From a checkpoint of a small transformer trained on Wikipedia: 6 heads of 32, 6574 steps.
MLP neurons of a small language model. Each row is named by its layer, matrix (down: output weights) and neuron, and shows model dimensions 64-127. Each number is 128 + 32 x the weight over its row's rms, rounded and kept within 0 to 255. A neuron's up and down rows have the sign that makes its largest values positive.
A block is one neuron, or neurons of one layer that tend to fire together. After each block is what it responds to, as a language model described it from the Wikipedia text at the highest values.

L5.down52 [ 95 174 169 122 120 155  68 164 156 153 124 115  89 160 176 140 154 104 160 141 105 137  90 166 121 141 106 134 165 110 107 177 179 185 113 152 116 124 144  95 146 141  85  65 147 160 123 148 125 141 135 115 113 104 115 102 111 157  98 137 119  81  75 134]
L5.down93 [118  69 168 132 111 143 137 145 164 144  93 155 171 107 187 129  91  91 125  70 125 133 101 122 118  62 145 102 171 142  93 131  93  93 107  98 144 157 139 111  86 151  95 130 175 128 168  99 121 206  52 133 164 130  74  98 147 162 129 101 108  87  96 111]
L5.down176 [160 113 113  83 105 131 139 210 182 168 170 103 131 111 129 121 119 106 158  99 133 176 119  73 150 133 118 158 113 127 123 165 177 139 120 119  94 150 113 151  90 188 146 114 170 223 174  60 152 117 152 187  80 130 133 131 141 114 125  94 109 104 119  93]
L5.down234 [138 143  75  78 153 147 146 122  42 147 112 145 172  91 184  77 151  97  65 113 124  65 136 117 100 160 135 152 102 138 129  83 129 143 142 101 126 128 151 142 129 160 122 171  86 116  99 138 164 178 111  83 117 169 121  96  91 125  79 156 110  80 138 119]
L5.down655 [137 109 141 202  93 163  92 103 137 120 148 114  84 109 113 143  95 145 149 154 104 194 146  69  70 124 130  86 117 147  89 118 116  97 192 174 101 206 111 126 150 159 122 107 149 190  98 138 173 160 176 150 142 110  86 164  43  88 150 150 130 116 120 136]
L5.down668 [110 132 176  97 158 140 126 118 166 157 104  71 144  93  86 114  57  94 113 170 106 179 158 124 137 133 196 145 113 144 167 176  72 109  89 101  89 137 135  38 116 108 111 105 187 175 110 101 100 123 134 120 172 105 142 164 133  92 153  94 136 205  98 115]
L5.down685 [109 108 155  96  96 108 124  84  84 160 138 134 123 148 124 152 117 152 122 150 114  69 137  88 155  48 102 119 158 102 150 146 107 131 133 165 161 117 114 145  86 149 154 156  92 123 183 156 137 144  96 130  76  96 103 107 195 166 110 200 152 126 116 100]
L5.down705 [141 126 177 173 160  97 114 151 116 191 151  77 102 133 159 137 119 102 185  88 174 134 111 135 117 112 166 144 125 161 126 190 107 119  76  77 112 151  84 113 140 139 129 169 157 123  87 130 153  69 137 169 149 118 119 111  72 151 118 105 108 106  75 167]
Partitive "of" after one. The word of after quantity words like one, none or much (one of nine, none of the); weaker on newlines after section headings and word-piece fragments.

L5.down85 [130 124 144 142 136 105 103 115 176  83 102 142 191 127 142 150  97 173  52 115 119 160 136 123  59  74 102 107 100  89 130  90 110  95 107  83  88 145 133 134 171  78 148  62 135 140 124 157 127 126 122 136 141 100  92 119 112 205  97 185 100 103  71 122]
L5.down100 [128  92 140 110 111  98 131 109 139 131 141 169 173 114 114 109  99  94 146 153 112 106  97 119 126 167 101 125  83 139 124 133 102  79 112 120 104 120 133 133 105 105 146 198 103 121 162 129 194  84 198  79 129 101 108 174 143 173 122 163  66  96 132 113]
L5.down147 [133 134 118 166 168  82 129 156 153 175 130  85  84 128 159 114 127 144 141 128  80 165 116 162 138 103 150  92 142  79 156  84 118 121 192 155 139 163 131  90 160 142  96 121  87 169 124 125 108 144 131 115  84 146  70  95 134 188 112 172  85 125  65 136]
L5.down243 [ 95 113 109 123  89 149  95 129 106 159  64 164  89 138  99 145 157 125 130 145 140 159 141 162 153 171 101 125 108 186 124  89 104 112  72 145  96 163 168 114 171 154 124 112  98 170 104 168 120 114 163 164 117 157 126 103 117 114 127 132 108 213 136 136]
L5.down358 [135  86 109 147 142  94 119 160 188 129 151 141 131 156 121 119  96 168 116  98 122  80 150 194  89 102  98 139 107 154 144 146 133 141 131 180  82 127 160 115 131 117 168 122 178 173 144 147  84 143 150 106 137 121  68 171  74 169 148 161 104  82 125 133]
L5.down431 [133 136  91 133 152  50 149 162 138 139  99 103 114  86  62 149 100 141 124  85 163  36 160 150 121 120 118 135 105 153 182 137  78 119 132 112 138 134 106 216  73 139 101 162 101 115 156 179 144  78 153  89 137 120  90 198 135 169 128 123 102 203 144  89]
L5.down449 [130 137 155 126 118 120 101  96 185 134 120  94  99 133 150 138 161 161  82 129 187 159 185 177 162 153 115  90 137 165 135  92 126 136 130 133 107  82 135 172 116 127  82 122  91 138  98 142 139 146 128  78 145 119 149 149 153 192 142 106 116 112  86  92]
L5.down673 [173 140 138 129  82 101  83 126 139 126 182  78 126 151 120  97 152 105 125 130 106  74 111 144 119 123 116 137 172 155 100 141 134 194 169  95 103 143  79  90 143 154  40 135 115 196 130 116  84 116 150  35  85 169 116 135 119  97 119 188 111 122  81 159]
Year final digits. Last digit of a four-digit year closing a date phrase, like 1991 or 2008, before a period or comma; occasionally other word endings.

L2.down257 [133  70  93  83 127 157 102  81 191 136 147 130 101 183  72  83 150 130 180 141 117 163 101 160 133 104 152 123 170  75 114 175 109 149 136 152 185 177  79  94 141  73  80 148 192 111 150 112 183 161 120 173 112 147 133 144 112 130 162 125 156 128 142 111]
L2.down455 [106 171 122 146 121 146 151 122 123 120 108 171 118  61 141 116 104 109  95 158  76 147  69 120  92 105 139 136 101 132  97 156 136 117 170 114 120 131 161 146 178 110  95 164 135 123 184 148 141 143 107 144 109 121 172 132 127 121 188  97 152 182 105 156]
L2.down641 [170 109  80 123 137 190  80 105 130  83 157 160 112 144 113 129 185 151 147 118 110 234  84 173 146 118 110 107 132 116 175 113 157 154 158 132 145 119  72 131 119 110 161 181 115 149 132 112 111  68 117 112 123 106 112  81  78  91  97 137 202 118 135  96]
L2.down696 [146  75  81 154 149 130  92 153 103 121 139 175 129 125  77 112 101 123 108 123 103 184 127  46 117 117 147 144  87 145 145 192 124 118 162 118 142 139  70 142 132  28 138  35 128 163 170 119 118 159  97 127 124 120 149 158 159 112 157 119 172  89 153 143]
Partitive "of" after quantifiers. Fires on "of" in partitive phrases after one, some, number, series (one of the, some of his), plus scattered mid-word fragments.

L2.down196 [165 157  98  65 158 178  73  97 131 127 136 116 171 126 129 125 115 154 145 145  74  76 195 160 168 181 102 128 106 192 128 133 169 156 159 175 106 117  58 132 161 105  95  72 184 112 110  69 141 129 149 104 146 128  91  98 168 176 154  90 156 100 118  99]
L2.down284 [175  68  63  48  81 155 101  42 146 133 127 125 103 190 138 194 151 147 124 164  84 109 172 136  69 134 103 147 100 102 110 104 107 145  78  93  87 137  83 102 104 129 102 171 133 146  87 150 159 117 130 149  88 153  31  73 109 179 149 169 119 108 146 123]
L2.down475 [ 96 126 148 135 146  88 184 109  98 117 170 121 116  69  93 170 160 150 142  38 132 176 126 168 161  92 147 126  86 102 144  78 110 130  80 173  93 141  77 162 112  82 142 144 161 149 133 114 140 137 122 124  74 160 160 151 205 130 100 187 117 142 101 159]
L2.down666 [ 73 149  95 101 138 163 107 176 135 182 153 120 106 166 130 121 148 135 125  75 111 133 129 126 188 168 119  85 151 121 163 104 125 197 124 123 181 104  54 139  83 146 125 136 112 144 110  92 176 152 119 162 132 148 140  92 173 189 165 125 158  99 104 141]
Adverb endings and modifiers. Final pieces of adverbs, mostly -ly as in widely, greatly, ultimately, plus not, also, be after auxiliaries like was, has, can.

L2.down314 [103 126  76 136 172 119 132  95  82  52 111 141 115 168 109  99 157  95 134  87 114  74 171  86  98  98  76  88 203 127  93  66 112 162 106 133 170 101 121 126 142 137 128 103 120 100  51  83  95 163  45 123 172 166  88 161  59  95 155 114 142 106 139 156]
L2.down498 [180  91 144 153 134 194  74 107 198  89 112 108 137 109  89 118 143 122 147 102 140 107 135 134 100 115 131 160 119 112 110 114  59 159 129 144 166 144 111 126 125 131 163  67 117 108 110 163 115  95  80  57 137 114 100 109 126  71 107 118 142 181 183 128]
L2.down547 [144  88 107 182 172 141  60 110 169 119 107 107  69 153  91 189  53 143  84 123 143  75  80 145 134 117 113 170 117 128 142 145  91 153 199 118 133  88 130 135 128  88 105  16 152 186 115 145  87 101 135  71  88 105 100 136  82 154 113 171 108 139 175 155]
L2.down764 [101  94  64 143 186  83 103 100  76 105  94 157 179 125 116  93 191 114 107 131 145 170 149 163 120 148 135  98  82 112 105 122 133  75  82  97 151 132 116 140 148 127 121 100  88 144 109 112 156 137 132 101 113 136 132 184 199 201  68 126 105 135 104 152]
Word-opening fragments. Early sub-word pieces of multi-token words, such as ar in Variety and Garcia, rec in recommended, C in Carneros, plus sentence-opening In or After.

L3.down493 [145 152 143 185 148 109 130 110 173  98 111 129 181 119 118 119  82 142  79 140  91 131 120 146 201 115 129 145 122  78 122 123 114 166 101 148 168 133  89 131 148 125 152  68 137 125  88  90 177 115  47 124 117 187 122 129 162 174  96 113 149  89 147 176]
L3.down658 [135 145 187 179 164 122 144  98 101 120 109 179 131 133 110 135  95 107 104 133  96  86 106 143 204 136 127 144 171  67 146 119 145 141 136  99 180 156 151  90 151 125 148  95 206 166  70 101 139 125  87 159  86 129 105 126 183 120 141 114 137 128 112 161]
Main finite verbs. Main past or present-tense verbs right after the subject in narrative prose, often the ending piece of a split word, such as fil-ed, laun-ched, or made.

L2.down92 [196 179 125 147 138 145 138 122 136 163  66 193 153 117 162 149 121  98 171 127  87  50  92 175 152  59 123 149  97 123 100  85 166 158 107 127 127 148 172 147 153 185  62  72 154 170  97  96 185 130 143 112 127 132  89 145 109  93 121 113 136 144 104 142]
L2.down471 [145 149 167 132 141 132 158 160 127 114 141 153 128 123 123 138 171  95  97 140  97 166 153 121 195 133 106 151 134  94 151  86 120 114 121 143 173 134 201 148 140  85 117   0 158 151  80 112 149 164  50 102 102 148 131 185 168 104 164  49 184 124  95 129]
L2.down567 [201 124 102 132 110 126  86 102 135 113 181  93 122 133 137  97 100 122 177 134 121 120 103 144 159 112  88 178  57  79 139  76 120 106 136 101  97  93 138 116 178 136 123   9 139 102  94 125 135  96 133 115 168 134 139 137  33 162 124  42 120 153 154 123]
L2.down712 [113 111 134  71 135 140 137 188 131 136  90 158 120 147 146 110 134  95  61 172 156  91 102 124 198 124  97 127 125  80 133  98 161 122 130 116 131 117 153  78 137 130 108   0  94 211  91 100 158 160  99 213 167 154 105 146 158 111 127  58 162  90 126 132]
Verb-completing word endings. Final pieces of transitive verbs split into subword tokens, often after "to", that complete the verb before its object: writ-e, prov-ide, att-end, know-ing.

L3.down209 [105  69 110 152 180 127  82 137 137 101 177 101 127 153 126 106  70 163 138 115 108 152 145 104 147 124  95 117 140  97 135 113  92 167 148  99 150  86 138 120 118 141 117 186 253 113  84 155  81  93 108 126 102 131 116  98 192 156 162 187 113 104 146  88]
L3.down683 [210 175  74  91  80 150  82 100 133 131 122  82 125 117 113 123  69 100 128 149 117 177 146 133 175 102 108 166 121 100 135  98 161 138 109 109 121 137 129 103  78  86 112  94 148 141 134 123 152 145 157 146  76 120 122 173 202 170  45 148 144  97  97 131]
Early piece of split words. Word pieces that come right after a one- or two-letter word start, or lone d/p starting a word, such as b-ill, b-id, d-welling, d-raft.

L5.down118 [161 118 112  85 132  89 101 136 180 125  76 122 146 144 131 109 112  95 189 109 123  91 147 166 197  80 142 122 126 128 162 117 144 109 106 104 105  94 161 122  80  68 151 112 178 197 116 129 138 108  80 133 146 128 124 128 210 148 109 132 103 106  98 174]
L5.down156 [154 128 126  75 141 123 154 137 133 197  71  42 125 109 140 128 148 151 195  82  89 179 155 144 185 105  96 179 153 105 136 147  94 122  99 106 128  81 109 145  98 147  54 114 108 111 126 126 129 137 133 134  82 117 118 125  88 145 101 148 121  85 130  99]
L5.down325 [ 78 161  92  84 130  79 146 145 106 168  89 129 120 149 122  90 159 149 100  78 132 157 138 135 183 111 165 102 121 110 160 141 149 138  93 110 119 111 100 161 165 134 152  74 169 121 116 145 119 136 144 148 124 173 145 118 205 149 151  94 120 165 153 154]
L5.down360 [164 163 184 104 123 186 140 118  80 132  77 132 132  80 128 137 202  86 111  89 177 107 162 167 162  87 141 115 127 147 173 144 129 162 103 102 168 130 111 151 108 134 130 113 145  88 139 113  69  92 124 175 124  81 153 116  44 167 129 195 150 162 180 116]
L5.down369 [ 63 109 108  77 156 129 151 189  41 131 121  76  93 139 151 122  90 162 101  88  93 127 147 106  80 152 118 196 148 159 162 169 124 129 111 117 115  82 144 107 157 117 111  96 162  76 126 138 145 145 150 138 168 169 103 166  89 109 151 167 164 124 116 149]
L5.down387 [106 168 171 150 161 159  92 114 130 143 103 103 161 127 165  60 186 158 153 161 150 121  47 114  63  98 154 122  46 111 152  85 135 133  77 153 140 111 135 114 115 110 167 138 119 157 155 168 116 163 148 134 150 175 112 150  72 152 107 178 174 171 145 126]
L5.down536 [110 106 137 127 124 144  87 139  60 143 107 169 112 128 192 109 126 123 115 151 108 225 187 126 209 137  88 153  74 126 133 115  89 113 132 111 127 188 134  93 103 127 127 142 159 152  51 110 136 126  89 135 135 186 107 111 201 128  89 114 133 185 112 117]
L5.down767 [150 108 154  48 166 131  76 198  66  89 115 148 103 104  87  75 103 102 139 121 145 185 117 172 120 144  98  86 132  98 162 173 123 125 120 153 158 156 136 104 111 187 117  61 129 119 177 127 111 140  83 147  99  96 144  64 115 115 126 138 135 166 202 116]
Ordinal and sequence modifiers. Ordinal or position words right after "the" or a possessive, mostly in sports and career text, such as first round, second time, following year.

L2.down41 [142 175 100 147 117 137 143  77  90 175 152  82 148 157 157 171 101 164 129  91 139  91 134 128 178  78 119 175 104 122 135  99 107 137 156 133 132 141 169 161 159 147 171 152 195 152 144 108  93  58 163 141 114 120 128 155 103  97  70 154 145 154 154 175]
L2.down73 [167 130 134 121 148 179  95  87 189 172 124 118  83 110 164 128  51 131  99  83 106  65 114 151 122 101 108 128 113 196 143 192 105 176 102  81 140 113 155 115 143  78 110 179 133 136 121 114 104 149 108 125 136 107 120 168 120 131  86  32  62 112 153 130]
L2.down138 [ 77 112  84 179 155 123 144 124 115 131  88 137 130 174 155 129 116 186 191 129 135 154 160  95 148 121 140 153 156 141  88  95 123 148 170 109 133 118 145 151 107 115 133 200 181 129  80  94  98 142 108 131 136 127 129 158  91 170  76 114 120 217 136 145]
L2.down565 [132 139 102  92 153 131 135  93 142 114 147 146 111 106 140  56 112 100 130 134 187 168 121 129 249  75 140 207 163 125 174 131 153 103 137  66 194 168 142 137  81 134 116 116 188 123  84 111 115 132  76  83 177 153 109 130  87 120 127 131  83 194 134 151]
Mid-word continuation pieces. Second word pieces completing a split word, strongest on "e" after "for" (foreign, forehead), also reg, st, w, ate; weaker on day digits after "on" and on "that" and "following".

L3.down156 [125 139 108  42 162 161 103  97 141 125 143 151 103 145 115 165  78 164 158  39 113 137 132  86 196 121 114 182 116 112 144 126 127 124 149 133 108 115  82 133 144 165 130 141  73  93 121  96 151 102 137 147 161 108 128 136 154  88  72 113 165 120 125 158]
L3.down446 [123 165 137  89 106  79  69  79 125  89 112 109 108 181 108 159 123 193 139 121 130 217 156  75 135 136  74 107 156 150 155  98 126 107  68 161 190 111  85 161  40  58 143  85 197  89 115 144 152 124  94 118 107 112  90 158 166 152 140 155 127  98 159  78]
Place-name and year endings. Final word piece completing a place name (New Jersey, Mississippi, United States, Punjab) or the last digit of a year (2021, 2022).

L3.down224 [172 137 151 124  97 144  77 101 133 107 100 128  75 159 120  82 108 173 150 124  98 116 103 144 139 116 125 123 141 144 144 148 115 180 128 115 139 162  85  80 102  78 154 121  94 111 122 114 173 130 111 103  26 104 120 127 130  66 122 137 172 164 145 157]
L3.down373 [124  94 155 128 163 190 132  93  87 109 128 113 120  86 147  94 144 157 129 130 113 171 135  86  72 156 108 162  82 164 151  99  76 134 135 142 136 169 127  78 151  97  86 202 184 123  99 155 142 137 129 163 126  83 131  93 119 143 151 124 161  91 135 159]
Partitive "of" after quantities. Mainly "of" after one, some, or a percentage (one of nine, some of the, 75% of), plus "than" after more/less and scattered digits and mid-word pieces.

L3.down680 [157 121 151 133 130 120 149 149 121 124 172  78  90  91 146  96 130  90  93 153 130 177 156 151 156 158 108 138 147  78 134  95  98 151 203 121 120 146 164 132 136 135 136  51 127 110 134 109 151 131 127 139  79 108 132 132 176 113 136 103  91 114 122 100]
L3.down754 [140 105 135 198 127 104 147 131 103 150 120  81  54 179 139  72 165 118 156 110 122 167 160 146  99 196  77 113 141 143 192 110 134 109 144 126  78 149  94 122 137 151 161 112 144 144 159  89  87 147 118 167 147 143 141 151 177 115 108 136  95 122  65  82]
Incomplete word-start pieces. Short opening pieces of a word that must be completed by later tokens, chiefly app in appointment and appeal, f in failed and food, plus inner ff and og.

L3.down57 [139 118 140 124 118 136 113 142 178 152 139 158 139 105  80 151 151 144 105  93 129 226 107 117 171 185 157 111 118 129 115  97 148 160 122 118 116 162 123  99  89 136 138  68  96 147 176 153 120 150 148 169 128 132 181 149 148 135 174 123 133 108 156 150]
L3.down342 [120 196  88 121  92 197 108 170 178  96 129 161 128 155 138  98  82 115 143  95 126 125 157 100 133 125  95 145 113 181 112 178 154 121 154 109 172 144 120 132 109 190 134 112 150 119  99 154 129 125 166 145  94 115 130 129  26 176 140 146 115 109 164 154]
Space before date numbers. Fires on the space token after a month name that precedes a day or year (June 6, May 2015), also after Vol./District before numbers.

L3.down203 [ 94  90 128 187 162  90 121  87 182 130  98 120 132 133 103 118 183  92 106 173  86 173 154 106 175 118  99 113  94 105 125 152 105 131 134  96 143 176 146  89  95 159 152  76 148  95 132 118 121  80 147 191 165  68 111 109 155 108 121 134 154  96  78 123]
L3.down358 [130 119  91 179 120  96  98  98 170 136 157  97 142 127  82 201 113 123 150 103 126 189  69 180 136 100 144 106 123 165 115 162 180 144  81 137 139 120 124 124 164 129 112 146 137 162 175 126  90 102 158 133 182 112 110 103 165 156 142 136 142 119 167 128]
Noun-phrase opening words. Fires on the first word of a noun phrase after a, with, for, such as a significant, with the, his first, a great.

L5.down39 [164 143  38  71  96 140 122 111  67 101 108 131 153 168 110 139 154  55 138 137  71 133 162 147 104 103 114 144 148 136 149 126 128  76 126  55 138 187 169 151 165  91 105 134 136  96 138 102 142 142 129 109  87 141  75  84 192 184  90 162 175 155 152  86]
L5.down103 [173 133  89 103 117 123 173  88  90 150 111  80 218  76 134 145 192 130 129 168 140 172 131 113 110  81 117 133 139 146 138 138 203 132  81 147 107 156  97 122 173 141 145  91  87 134 140 119 123 160 149 126 130  99  67 130 105  91 173 158 132 157 116 175]
L5.down334 [132  67 141  89  35 188 163 142  93 142 155  75 138  95  95 163 145 101 138 181 166 150 112 125 172 128 113 100 113 146 102 220 124 129 166  87 144 154  78  67  99  59 201 167 186 209 176  90 140 127 165 142  82 117 124 160 183 146  76 216 117 184 146 164]
L5.down454 [132 128  77 127 151 156 123  86 110 128 126 155 112 115 132 178 107 137 154 143 178 127 140 161 123 123 125 121  93 103 158  88  99  73  79 160 121 147 145 154 131 144 135 174  56 132 118  76 108 132  53 231 162 147 131 145 171  66 140 124 152 131 171 152]
L5.down496 [112  55 208  83  97 121 150 136 201 127 107 148 136 163 115 152 163 176 157  82 152 101 106 130 153 115 159  88 121  57  87 174 133  61 105 114  95 141 154  77 156 129 150  93 138 202  88 102 116  62 161 178 109 192 117 118 110  66  98  98 108 148 110  90]
L5.down513 [129 118 124 140 146 149 125 102 141  95 108 121 147  85 167 111 131 138 163  89  96 108 122 111 183 120 104 131 130  91 153 118 206 159 112 150 130 105 178 181 136 109 157 133 139  73 151 178 149 113 127 111 129 115 135 118  34 101 111  93 135 151 177 148]
L5.down579 [138 128 123 162 146  83 131 148 155 141 187 129 123 116  86 102 147 120 132 145  84  99 160 151 120 133  52 144  87 193 124 115 116 125 148 173  84 190 102 137 144  92 116 183 134 133  97 115 116 108 140 123 136 164 115 155 161  85 158  76 103 137 185 129]
L5.down658 [ 85 144 151 152 139 103 213  94 146 108 193 102 143  94 111 102 134 115 180 168 118  95 129 142 126 123 192 102 154 159  92 151  42 109 105 150 121 161 173 138 129 136  88 114 122 121 138 137 141 122 185 134 101 124 166 142 152 118 166 114 117  76 118 150]
Word-initial fragments, infobox fields. Opening fragments of words split into pieces, mostly " p" (p-ilasters, p-urchase, p-lease), also ret-, equ-, sup-; plus infobox field labels like Coordinates, Density:, Allegiance.

L2.down307 [135 118 111 130 100  73 128 175  99 162 104 123 109 150 125 148 104 144  95 162 133 133 122 146  80  97 210 107 123  93 157 125  72 156 166 172 157 133 123 156 140 150 118   4 128  96 136 106  95  76  78 107  98 127 157 110 133 141 144 129 145  84 100 147]
L2.down528 [ 90 127  96  83 131  89 135 126 127 161 112 152 205 136 116 134 158 134  77 137 151  37 139 103 121 192 151 166 139 123  87 118 104 112 144 120 129 107 206 106  67 118 114 209 134 121 142 151  89 122 162 123 159 134  87 129 184 141 139  76 139 159 103 158]
L2.down571 [ 98 154  66 112 140 119 104 130 168  59 115 104 138 142 143 166 153  32 191 176 152 146 179 140 149 108 154  92 181 147  60 154 161 142 147 141 159  96  85 121 174 110 109 101 143 130 142 161 121 125 149 117 183 129  93 143 205  92  72 129 214 165 101 112]
L2.down680 [124 142 173  42 146 125 125 152 116 127 109  96  97 111 146 161 174  82 120 107 129 114  95 140  98 163 124 120 166 146 220 139 134 107 103 126 147 122 142 134 102  78 119 177  90 135 201 150  96 127 152 103 121 128 105 159 141 101 192 164 121 141 138 160]
Infobox field colons. Colons after infobox field labels, especially Density: and Total: in population and area lists, also Height:; weaker on mid-word fragments and coordinate digits.

L2.down246 [173 160 156 145 123 125 133 175 189 122 126  59 132 145  84 106 110 127 129 147 173  61 145  99 111 152 140  82 111 173  69 173 150 108 117 174 142 181 139 114 142 145 131 156 129 101 143 125 113 171 142 149 120 151 118 157 199 185 126  45 121 110 178 153]
L2.down279 [209 106 147 103  85 142  93 125 130 171 138 143 124 180 129 155 129 113 103 110 119  98 116  90 105 160  92  97  71 114 127 111 156 153 156 146 103 122  30 148  83 128 176 166 131 185 120  87  88 110 138 135 120 132  65 154 215 158 127 128 129  91 106 111]
L2.down648 [218 121  96  94 149 142 122 132 117  66 157 136 127 156 115 135  57 116 161 110 125 122 164  82  80 167 140 173 101  94  73  65 113  87 183 164 137  82 129 106  97 118 122 146 110 149 104  88  78 143 146 180  60 173 151 173  99 125  73 199 148 148  84 133]
L2.down665 [180 112 122  42 175 157  89 101 113 142 131 120 158  86  60 138  70 130  93 119  99  79 160 130 162 141  86 143 122  95  67 154  95 190 141  84 104 129  85 130 149 143 128  97 192 166 139 133 128 120 159 128  91 132  89 142 211 170 112 140 166 117 142  99]
Noun-ending word pieces. Final pieces that complete a noun, often plural suffixes, right before "of", commas or prepositions, such as propos-als, discrepanc-ies, Total votes.

L5.down8 [146 114 147 131 119 126 136 138 119 139  94 153 135 157 109 129 169 176  97 165 168 123 115  77 147 115 114  96 149  77 115 150 174 151  87  35 158 116 156 126 144 142 142 218 145  92 157 107 177 128 122 128 150 157 144 153 137 150 125 120 132 166 114 113]
L5.down415 [110  80 130 151 162 106 145  79 175 118 125 137 117 117 113 117 115 135 135 130 123 136 141 101 223 179 131 104 133 107 122 145  90  67 144 128 141 122 143 104 108 147  87  80 171  86 109  42 104 154 151 133  92 117  61 151 165 130  94 131 115  97 108 103]
L5.down525 [ 92 182 182 166  85  59 145 153 128 125  99 150 139 102 173 159 111 142 114 134 114  60 116 129 161 118 205 163 111 136  67 113 135  67 113 119 115 145 120  55 127 147  97  51 159  87 141  93 127 165 144 127 185 116 130 105  53 150  79 146 159 131  81 124]
L5.down543 [121  93 150 187 127 145 134 151 126 133 120 146 131 136 154 116 131 106 101 162 139 141  94 147 131 137 151 173 102 105 154 146 146 153 141 148 151 141 102  63 151  81 119 110 182  93 172 136 175 134 146 147  71 162 188 139 145 175 134 109 111 124 146 138]
L5.down574 [149 178  45 105  96 162 107 106  73 142  95 147 135 108  83  98  96 135 114 102 121 205 115  79 192 124 142 165  88 157 121  81 159 129 164 124 155 194 139 147 110 113 142  53 110  88 169 155  89 157 111 120 133 145 128 151 150 136 104 185 135 165 151 115]
L5.down589 [154 219 136 152 150 148 104 115  96  47 165 107 154 140 174 114  82 112 141 128 122 170 108 135 113  94 108 138 149 108 144 120 174 118 142 121 169 172  99  83  77 131 136 187 131 151 133 104  93 158 146  89 114 120 171  92 145 139 115 212 134 125 134 141]
L5.down734 [166 124 147 117 130 158 148 158 124 111 124 120 102 171 112 107 177 149 121 148 140  51 147 163 253 120 144 109 134  97 150 160 108 121 168  84 105 150 148 125 138 136  87   0  99 115 116  86 162 152 114 109 135 122  87 156 186  77 109 117 126 144 122 151]
L5.down746 [ 95  97 113 103  73  70 158 104 116 119 147 153 124 157  80 114  83  94 141  74 132 159 141  70 162 118 139 137 168 112 117  87 140 105 109  81 112 131 116  95 106 144 115 136 141 121 196  87 128 157  82 131 141 190 122 144 201 137 110 195 131  76 110 107]
Transitive action verbs. Main verbs right after a subject, often the final piece of a split word, taking an object next: tells, gave, got, took, made, had.

L5.down35 [162  97 141  88 166  75 135 111 137 117  54  72 127 125 169 125 104 123 181 118 162 178 126 146 116  91  79 148 183 104 126 187 149 166 180 118 170  91 161 109 150  89 102  86 183 168 139 134 171 106  68  60 135 155 121 125  71 177 135 124 108  75  75 122]
L5.down82 [103 112 141 132 143 122 131 163 144 176 137 126 119 154 145  86 107 126 155 168 125 212 119 157 100 110 107  73  86 146 160 159 110 137 129 101 171 170 133 145  90 136 119 187 121 141 154 140 145  97 100 148 103 107 178 169  48  92  88 112 133  92 176 104]
L5.down88 [ 54  81  89 120 103 124 161 125 103 138  80 134  91  92 110 127 132  22 175 159 106 243 129  86 167 138 176 151 153 138 162  99  99 141 172 157 144 124 115 170  39 168 123  95 132 167 130 109  81 150 117 169 102 111 135  90 117  99 154  81 126 114 184 123]
L5.down149 [140 133 144 118 216 119 163  77 194 127 141 142 160 120 163  60 105  71  97 148 155 130 108 113  72  81 113 115 134 170 128 181 140 136 148 145 110 131 145 106 105 120 131 135  67 102 132 115 122  98  83 183 130  90 127 150 108 127 153  68  75 106 115  51]
L5.down181 [148  96 143  87 105 149 167 104 157 129 100 118 156 146 105 104  96 103  92 164 101  85 153 113 153 143 131 103 129 123 125 194 146 150 133 130 118 135 106  68 167  86  76 148 120 177  86 162 102  62 181 109 103  74 187 129 155  65 137 164 109 134 175 125]
L5.down192 [148  87  92 192 110 163 139  66 159 112 105 118 166 100 151 150 144 184 119  90 129 125 137 124 148 140 145 121  94 108 203 136 123 142 123 135  81 166  54 142 150 149 161 160 147 105 176 127  63  89  79 133 163 143  98 106 143 109  94 129 172 103 162 167]
L5.down293 [122 140 129 208 189 178 113  97 132  99  95 139 119 143 176 100 169 165 149 105 134 100 136 104 124 103 150 125 147 164 152 126  98 162 125  88 116 108 156 101 141 142 101 117 103 166 107 132  89  98 125  70 102 139 147 137  87 212 149 156 158 147 121 196]
L5.down332 [172 103 139 110 128 121 114 158 148 131 141 130 150 134  99 133 120 153 124 101  98  84 128 115 123 139  96 106 163 108 194  85 115  93 115 171 128  89 140 131 145 131 134  14 125  71 121 141 147 111 147  90 140 111 129 184  27 149 160 190 137 117  99  98]
Split verb beginnings. First fragments of a verb split into pieces right after its subject or adverb, such as g(ot), l(ives), g(athered); also the bare space after a month before a date number.